Part of a small language model's weights: 6 heads of 96 (3 for keys and values), MLP 1536 SwiGLU.
MLP neurons of a small language model. Each row is named by its layer, matrix (gate and up: input weights) and neuron, and shows model dimensions 432-527. Each number is 128 + 24 x the weight over its row's rms, rounded and kept within 0 to 255. Numbers have three digits each. A neuron's up and down rows have the sign that makes its largest values positive.
A block is one neuron, or neurons of one layer that tend to fire together. After each block is what it responds to, as a language model described it from the Wikipedia text at the highest values.

L4.gate533:148095122157083110114103138095126146129103135125104157083106111132121142143135160165131131147155151107123137144115140140131141119126140139119143137129099159124122191140158124138098141128135139115111163110154138126161134112138119133124117119164138123111147123156094101148118130166156136113
L4.up533:119097151072146153121112128121130127129146157137134118091131136127131106090129120134139165124095123120126134184150179106161152161144114134075170129155128179117178150126189123161082118145149140073101164100107121130112147139139083142127105166109103111138140131137130112119121176158165119131
A lone space token right before the day number or year in dates, usually after a month name, "on", or "born", as in July 28, On 9 December, February 1968.

L4.gate1351:134091178144100155120134083122117140119131111141123180128156126105126139113131154195145173109108138137112155167151159147128110128163103138064151121126156117121136148139140117120150078113105168099130124167094106135113118134171123124175146122147133138169086068101093133154130151157098108111
L4.up1351:123108155160162133098107142104141120092116133126129093150132140110134126141107135148140148120111147124121086133125154140123144106104112093150121104117131129098163143108101132074120096094171132107176115139140119138107104105171133133175108142154087139151129092079129108146102160162126135112
Dashes and spaces between numbers in sports-season ranges and stat tables, e.g. 2006–07, 1988–1990, or spaces before scoreboard column numbers.

L6.gate142:137117162159129147140117127141137110121171169145138123131115115130131146182126147114117166108139108152121127132105132137146146108099147152134127112103126152075130183153095128133161163159145147066081148159172108151111134156148150131089093127118102111103108187187136077163120081141169180125
L6.up142:145108156128132104072121110129113142129126132158103132091127109119145131131125177081170112110131089133142132121096147100169091131154127145082111115143141148117136107150116118135130140155150107107149151125131132102131132112143131109154156091141123160102155168139122108129157122078095163191
L6.gate363:139125124115123142073123140126105158111122115144141119150126132145104105205134165143119115127157137160116136088157134128119141193116089145095128120125107150104156126129090112121135176149170131088107198129132097106158128109089183134122098116154088121101136099148141117107105145123125110150
L6.up363:123102125108127200104103128113125155153150097132136103145125116154118147147149158144090091139128086105117117152135110130109104138107089156097134155125113146129161171166136135101148166132118106129140099091137112115153137124124146097108146132162123152151142135101100106172089125099131167128
L6.gate378:099154084118145152135100123076142103088100140142130117118138126128145099078119159135115105133139093146112099115109118157114143058078121174142098105088098113123128122177137124155123120148114143123155128144130139161126125139162124106138150137145135138112158110136149134144123168169119102081
L6.up378:108168147112145132151110151113148184136124129140137119139140138130143126168110129114122120154115147134110138139144117112118131116105111117122094148104172140180114128105174121166176155118151113093155105105110116122131139156131127117122137100122121130201080100148117092173098127125113100136
L6.gate381:174135133128118129149153117116130105143096132138133071148068129142129080109087149137118129154150096104117145110120141144106121159136121136124094087176107129136184108173140152158121160119141152137141156132119127158135130140131118118098134126176119129123085129116125124111126173138126116113
L6.up381:161134146106145158102125117142144108129060125082139116136111116132179088122124135146137108130166077155136122131143140143100103146122134141120083134125085120111169109104170127094130138115109132158162145121154118128143132139148137128121085111152096147098133107120088120146105096163129119109
L6.gate664:164148070120153130122138120123166164141125190219151104160170127101145147109126104118115144162127163169111124150100108135098158109126069121091155125148121122111137157125130147104112155151136156093119105153102134136129130119133123106155109128065129168140099157108090117116120137128111132177
L6.up664:148137069126157127153144146096094127111122098110147144133139147155095144096095146105128108147152148122128147136137151090114097133155142130154116159127121162111178160138101105082110130150145159117132103152141130153085095100105155114071110117122112141107152128136149137125100150122168134105
L6.gate1028:104121110112127087115132178111132114136093115157137127136095170156137129123120122118150114084168171154106127057137086144120135128144110094143137097124150098152124124129082139172116114077135153087117155159108167125140110114142085135102135123132126113120127072141103160181136148134113146121
L6.up1028:181107123132156134078120152146143154131116147110148145111114148115128140148165157135112118102144109128141187093145093165158127123157082128131155109132090151140107136149082125149142082112123120127095131124116100117172147131178089158120124138137148083119139103103136115126121140112126107128
L6.gate1410:105134110150137099119159098158106138120138113133164118096121098085128082163158125109122124123134115116132104128168123121098114103133169141139095148139139097097135146189181139123104127149127139090181135110114127148114140159155160102123121116078143137107116116116134106169115116110149158104
L6.up1410:100173122149151129118091117112125169108110124120145133110127119131109145148136116138106127083155112169110120122129138112105136139142125155077120118133094119128097083130116163172122119131140110085129101096159133171145165079149115165094153111140146157070155156117132121166103151140126151147
L6.gate1479:148111136105096142124153108141128088083158145117120119171172105196155153115117137128143124155128121129098122114155102149126113146155114130119073129129141145128115132125129148133115134088144141118153143139114106083083136128146142136099104115130108125114126101126089117098112135121146153130
L6.up1479:137082133124146156116160103105109112143115170134141098145102130144142084116135145113116167166121120113101146143135135164147145097128067178108122120105099132076144099161157136131124152147144152146154117133072102119104106132127100127139081134139174087121171112135119123117125138103103116095
Main verbs right after the subject in sports and career biographies (played, served, worked, was), plus first tokens in stat tables (W, Total, scores).

L2.gate50:143152142113103133101130135135075178101156128136124095135136094097142147102135135168125164113151138137129108101113127096130141113148124152102115087144158146091103107161142113182092164108098130121139112135125126147204120134153075111115112126146109137124124115087110103185145121169173119089
L2.up50:121155116139147148135089073167147127087160128202104132094090106150105108135114148150156153092152132139121151133140126090124140115117100154121131114089137151155132137162185124089164109125137080082108142172118166141139108104155091139141107122126072104109168191108120144138121122137099176091
L2.gate106:156145131136128137107090122130094095073133151087163154131116131156133158155144135117174106129145163147134100111143146140153140124170150165132122123114148116161142142186169135099186120138175110104160133091112123121094142109147138090130124089109132152183167133155140141091101146128112110100
L2.up106:106128171107130122141163102126149134093155113146114108155153111127122133085129157103125122092112154135127108110172095141104125126124122153094107141131149113112127125111136116144130115101107134177088137154107132159133151138116082080095100138109129147109139105115146163107113068125140114098
L2.gate199:177091151116130156140115138119110133159106096104108137128140085140148120138156154117146139106149121093123080112100132137153133136155116128105136169158131126140177145122162086144146116118132105121076124138152134157142134126156160144117127114138080133111148149127110165117079146125115125112
L2.up199:139098191171120170139118141156118112137111118187108151153114163125143135123122141165132148075153100124128126105143141148110145128121130157123111109111147146129141131109152142104149172142117143080093119108140156110159163124086140126129175096189136151112139138154132115129121098089167071086
L2.gate340:097142115135164103138107135158101131161118138156140089153148121160145127092132115131139128083141188102150094107114118107103153141139187106135104105104090082144114162096115122153092114127121126119132117102090127111184115152120103125130140113146128138124127132086148117146118125110126116118
L2.up340:120133118149128181128122110152126113156115122144127137134150148122157097151103107143158114146116157127166079065096117119139097116153090167126154134102159141113124114109154143145163108114147103138094100200129131156147127110144118169113136123132149144110095140093155131110130061134147137114
L2.gate594:089146115129162093099105120182106126108135157153140133096131068071119138121112149135131126120120120121125125114168119132109169142160137144170090110090060111108102149157181090145142123087100133109104144091096159154108137110151105155105137083149068143117147138148131080156102134148123170126
L2.up594:116114130115126114088134154139098108091134132148161146098125101077137142102138121104143153147079100132143104147139126115159151157119132123133138134094095096145086126126157143154094109095113142130138156135093161150149119121111102134145151128119095093133148096096155094171128120138089139130
L2.gate852:166078139137157115098135177130146147144161136092113131147120129124139203143138124140143133150135137141147119128143140138171135096111114096105116111181156108153110141119144121158122110158130127077156182147109157141193132148130084117133125079130068133128159082096119087157131159107107143138
L2.up852:128166154087146075157092087141140098122143095145110127114099084108127187122109113129146134139105160151097093107136138120148152144167103134102099155106111134173137128177151152144135105128125150105139155128115125155147110134141116133130189175143144135121134125138149112096118165151154155128
L2.gate1322:107145156131144129138142142126117102169139105128141134130100089070131139102169124119122110157155094115144120105081111128118138164103132108105179111145187152097110098129111082113153173111126112130124117124146134125146110142095111134136122106117107121111136148153126123153130149152109148137
L2.up1322:117146135095120129105167121128179110156152147124112103153123114114097148116154130109117140107116093102130109140116085156141133117146115168159113137108183109076083105087129120163154119120119115164133124154131126136187098137147071116129117114123127151099116110138115132126095156129134128112
L2.gate1486:130145125115150129127119106139116149121109165136072167113084105114152148128163141108120125114104117138136105144098098120142123166122135126162147072093101171115106141135162142164117141124135130105122144142113119136165069102104114089121094144117157118148115112121110117138099158168166126134
L2.up1486:137184113147164096140070144163127113175136178122140147120104142086117138085100121174141162097124124143143118128153146079138111095131175121138150120143101120109077122098158146168132119080101143129107126093094111177175122109160113105124120113085113122117122103099126152161129142131121142139
Column separators and spaces inside Wikipedia markdown table header rows, such as the pipe after "2016", "Apps" or "Candidate"; occasional prose tokens too.

L6.gate49:151114137123161104136132084132130095134123121143127143125108091106092086146153114123123103116112107077160109143146119141114072141147112149093089097130117122153122147108152133148118126151100122117127127117127101113137124136096114105133103104106073104139168158110169143142128128092172112131
L6.up49:111124166112119114151109131133126162123131086084151142101100099081140134130098133130158060121157101116134122076147090138103134143120125145183157129088160145160088123129166161152120094137113157118133155134090162132138184131135114124090087109130161122116058132126075133132134126120072137133
L6.gate53:146130150140154139165159137128121164149144142149108147121112116127114159125144138108115161102101117124134122141135125116083117118143097090142113102121183067132155128163175153142119163144096165117133111086122121127142103129141123107135089112091112125057140134087085127129073168151123145150
L6.up53:112134143071157135154154135094141119138131102159110117096130167156123122136144119124154110067147139139173123086125144122100160154109098129142175096160145126133106147164093118181149130111157169109152142134121112126134124127139123117158103152166140108104123147115124178124115098110163137141
L6.gate91:097121118121128134094122079112106101126107109154129108153161096140164111119139119129134130120156127089162134146162118098100141101118108115128102143150145103192140111136104127127170100064117158130127110128142116131147124102109128131150118125123091134121112141161118129145134147120109123137
L6.up91:143121110119134158144127141085097125108112111120105114164126156160138089143150145122147162139124140131156098145130103132125109148167111139186098133102105117125123161133121112129125103103108143136193135122109132118147183127117107133108174154141103131107149078116123118149126125143160097108
L6.gate94:156143133134097095153094100122147137140126126114121138119126126113125147181098138127153121116119137170083157118128067115123162155140133106095112139104125132086149155137123156147108098074119095137161145128079124086167124160131112088134117128103136118118131117117113132153115125133150081167
L6.up94:132181155114153095156127122097119146130150127145124111120109150136127136138130147135181096124131120111135097112172133109137126117103138122139115165123155113138107144154158117102132087143142101125157182135145073085098114116136159124117096171144108138117142108114091134129098112164184124103
L6.gate404:152135110083083098126165127147123140141132158112128131069117134142187130170126154106120128098076168088123174140102076134113118149108159128157148139168149149107119125106178091119109120129143166128148127148154160128184150141186103146127108131111129107106126130084149115127139145161103113122
L6.up404:154147129123141159116081141095111128095172176115089080089146168122126166133148151117128156115108142137164149098136152143128170116104098144077161140114123192125135148107107162161158136142098189144158160123190133097141100125140133149112148149111101160140153145148160133134154124158142114128
L6.gate794:098102158125130140122083144150105126084104165165103104114154107136164116136129086103095119118142177091147115097094127171110131105130130155110111131087151136109114174152141105130165135114148112110091146119144136117151128123168102137097132087153120156109139145146147159138095118151144129101
L6.up794:134145073088116145154105128120118125147124160138170122145164120158125150144139073125167113095141165110113112143149129152126127162179141176113138127107123117095131091101093138144128116068122117095113097157141110109197157159130066124148146104115112152093205113103131110139118147120124126105
L6.gate1391:100089137111166122165130168149149130163138123102117131123110091189163163094125163144191084112135135139159157110157137135137127133120119141096146156155143130150125100111133135103119083095140136085153145134120154127097142086130153170124138162146084192126135130135127131145077091101142146111
L6.up1391:100112128110156111129134180141170134142142117114112099110086136138146139156132102094146134131138164134144141168164161142107124152094106151122117151147101171115132148162141120089094117129141169116104124091105108109106142165086091123145110175119115165095160155118150136136115112143136125121
L6.gate1461:140140118110128093188141104170101114082108160093119114115167127099129090093110150136111120118140087102111206112111144123145152119095110113150088108097155085114107128112153086134154136126159100093154161160131115105152148106106191132157163134164116128155158113108133146095119114155081165114
L6.up1461:128133173074149162110148116117122137067132125141126111150094154111175159170133100162141125118173150123140095174158099149131123109140169118124145148115121089165100095176119151126109131125122100114154100100146130139154176148113169139142098129114128170125089120127074148156135146083130104158
The first word of a noun phrase, usually after a preposition, often a qualifier (Roman, public, state) or the space/day number before a date.

L2.gate4:115117162164078051088125138091107144083103126141154101141146104095124118167135145110102122154131137126121147128107145083113109123143112128123133147148139114140153090121113113101066104101118099099126149097122120103124106135112133154118106119151111109075113130086128144131114135115063131120
L2.up4:148149128114077150133131121164094120128145108125145120161128108131136111112120119138169156113112103125147107135106140132135139093156158104096151178104107144105158138128137105090145101149124139160119193161138142131153138153140120070158151143111119125106146126121136096130097110103162107146
L2.gate246:121108087118135135150088087126168125120137101148094145133165133177127123093114152085126163142133143132185094124182127152119131142123147136189145120092132130110126127160125139160125167137151180122106123090112133140155131156159116108143172137106146109079149149167145130112121128089078142171
L2.up246:144120136106116108176079111138130105073132109140124123103172132156160125136145125091137137135137155103137079098156110103114132140099155143154130122110147123129086143130119144139142138096157106103149153112145108128196138162143158117143138123102127108066103116174173128138114133106105188143
L2.gate388:136145149117128108137150166125118076132149127093109101166146138111131132147104083139148084132129149078171131146100135165136138155115162139151142107115115114136129150158167092116137133145181142114107128129146092132153143127149153106152166132119151127154135146141112106111121098147121193124
L2.up388:149113139129120107150106142140096120100128109144091163153130130083160145150143126126112130117105149117113159117089145107158097129123195156168065089166161123090122148111104142107133166136129148147157114120123097095141120130087095133126098151122137092127144120114096110106113150102134153159
L2.gate843:107125121145108140128123147131143099104153125104124082168140118149117141134126149121084134113147157119116134118126129105114148142139091118114101128109127185090129134117145124145149137152117119146124217168165089128143139130146103140102148127152142112113131175088128134128104147117138108160
L2.up843:120118140135123122114166150111117135150109128111140125157137182126069173117081134141145112138132165137108133138155140153083150149148121097120125090109155122131143155165110160127142147174137126120102161178134118163176118127108114090075165099135140113120100170122150141137103146134095138121
L2.gate862:077114121148103133163126146158115131083098171138111147156141087129145140102107115095082135129133107137115136133133103135065138128132117138090123158087113127089161158096098127174147113165169182183152133143173146073139151129148123115119141156114127105104150105153172114110159109087141167125
L2.up862:141101157143093067122125105140075170076113128151108118117133148142134156139110144107118135116124162068160184100111121158124147096098107163132096118122139103107161113144120138107103130125156172108107171129115143185130187136120173157133108144131144115102133162089139116134086148140123128128
L2.gate938:106101155165096094107098099149098169114147155133152145136120112118173128152188132104140108117080093132138119152106140146122129120128122080120164176130071168127130110154115111151165130110140126075129174158144122139147147107170172099112118124085148123152131124126111087102165122122098155160
L2.up938:133141113161122155134108086155130115095156172133117098128112140149109123088162145109163106126136134125146106127143108124103133123108142136109124106096107128093124140165156080136151147151133162133120155160170103120148166121137155112103143085133102144115093173124168108128109087135078116122
L2.gate1151:112130146129121146092098124136130121137137131116131158123159139153142139159138146147102134075140149111150120113104163119088162136085118142168162138102102150149126151090113098170096119122152152094159155132149109149125121147107096114128120185094125178114131094131106099150096183132090124094
L2.up1151:139144111119155161163128158130134162111105086100134150071117143089164120128106118104146162105146127076121113131114142138132156115089088102138125099143116140116152109101151118099136174133118161119170126097163144164097130143130131107142139101125123083157133180113124143113138157091155166130
L2.gate1366:135114141180140106129096136104139148162130138107121140096150123129153116130121073138113212082148126163149130088126091163106101138142123149116130152091118094125185138172129132114118126149124125179125113127066145113168151110123148151146121129131115120125125087137136135111120087135167106081
L2.up1366:090130118127127106126109144160093120090111122152131135118115186155132112129108125127111109119124111144144114102105109120134102118102167099133130172091121144162103116118124137145135123125153184123142151134120144135092112157112123087120126099137124143129123135135147123134082148148149143117
Main verbs, or their final pieces, in biographical narrative right after the subject, telling what a person did (studied, joined, co-founded, enrolling); also subject pronouns (he, they) and "for/of" just before such an action.

L6.gate294:155132123168148117129161102111122135141114158132156130144118114113137129122106140150146146127142149090124187149132126096126122109111167125148135128124144118100132113110138158112131098128114119133129134134126119112149138078071127106126132086116125122115083139106122119129143141112112136097
L6.up294:139142099143164144137127130119147108115129118112132141128139116075120056114089136183109136133121116106158166100142149149100122143134142158154141098123128169100129150112156141106099100165140119136146139150132131125133067117122118149093111154093133156124161144112126109135140158122134115103
L6.gate432:122158165169135103141123113118159184103118137169132175129163129137127135120098141147101135143108085154112114161137126121104126131163112110119164143171123126140150167132172148116109089162152110177132129147126106155117122102091110156146158104169125125117121105076132122113124122140136086092
L6.up432:121118118152143160107128135121148109112131162120151109138141138103159069144133092155167126143114145120102117152127152112149072087136141107145110126105121100098141116138161115108092171130130161143161141142088140147124127144099128126103119132162134118112120135127129164125143120131113106115
L6.gate455:146120138133124162130126148112121132125099153173132094132132118154158131117153148154147140149074147097125116132147143126111140169164124176159105188107117111149162144140157162124144131137145138114135116157126119125095141122127159106168110129103100155119153101097130127125125137130126082182
L6.up455:068113110118125149123126120161135143125092130116108102144182121102126072165120107123090120176124121140144137128153174146123143125087106119159092136116139121116141122112135141120096112107125126110131121104124102114148164091142110169111099085111092132095149110110143125153087106133130098150
L6.gate511:095117142126110093162108142124097101080093129134112151156163112111130064112095150150099132161114154123149121114085138135090136109100121112185102161095109131111143142099123127155145090109115130115140150131104110138111141121128121181136118126127107144119125110149158129097114154136121122095
L6.up511:131144161123132145142150130069128127132113124153119091137075125115170137108118145163118168140091150062113167137128095164134188135090140144118130116116135097133136111127104101083129101148136139116156101148135109141092166131132135148120169125124132110128105102117149109124085157099115137138
L6.gate777:142125133144136138146127164139172121114140132179142117130140104081153092113085152133076158171141137109155160142124156128124116128128127139157151141086163174128143152093153145073133110148148107136146116130099126085132105102092105142089101129129170143137127140100123121144122158105134088129
L6.up777:159126173135142134148139137166126139095160166137176159143108129102127107152136123150158106146133157111111162122109152127130158122122130103139147107116140093133120109100166113116115145126146125155121144116138168115135142075131116098133078148144119111111154149124107142123099142155130105107
L6.gate876:107124132176113124134113138155115113075136130142116107147129146118136163122145153147136144143123157139129131140144131159134129106115107138125150134101165147128104105128112114131159118162131137094149107151097098124077115132174125153157157105113138139139079149118122103131123119118117128114
L6.up876:109139119084130118134123135119118153157157116153151121099182144078130106115097152179125139125122130122158144132136141132089126115149124110158094130129131142156103198110173194120107125108122147114141148138160142138086093109086135104141133132147153152135086157112134103149133131137105118156
L6.gate918:126144114147106145095127130141146113117083124163099130182128164118156175106142149106167147132125162157146091128141076125137131146079135146137146141131138148083146147125156090064094113117142116120106156087098130157101144079139129097158157109134138110135133105125105137106131132081133121107
L6.up918:154109124160176132124152140103122087134143151138140147123109173136130168127147109131125163141145140117142092123162146141080146178141160142134128144121114142159128146106176154113124145107183134048128065126122133142147142145107121153132102128137097113167118102103112141175151119128134083137
L6.gate1256:093131129151137142123124119120161147131138154141135089120109104105109112133103077115074101150132106174108114140144134161123163118141145167103122091086080150094157171130124116158103109140128157095126119151158091104171114103148126155109153113123108094125137117189215137115149113171124092165
L6.up1256:170135116160120100109086119101126118151075137126115126152141111088096086109079144141125157182142150178142158154105147129136106062123166137152122128117139142121189161130151130125133086111151125108135093117099162123093124150140133138142132092096068148166100148090109108132130119110115132137
Spaces, dashes, newlines and year prefixes just before a number that continues a series: table row numbers (| 68 |), season ranges (2017–18), numbered track lists.

L4.gate528:163143138124142144160131143138132089131134123110089134154103180144150147185139111122136154111116129154112140146134104096094131177110111135153128150145096130132139125169143123134122108138150108101119101105101149074108097124155137107128147150106114119089105175121137118174099146149109125137
L4.up528:118105141090138173179137102148118099124110101133130135162096141113142179166111146074116125115132158116126128137122094081121139122136141117152109122130085133106144128107088128147134166133136159129143116138127147125110090116140123130147119117086206125152134165110157138146153147187125108126
Verbs, or their first word piece, naming someone's role or activity in biographies, usually after "to", "he" or "returned": play, act, served, appears, returned to.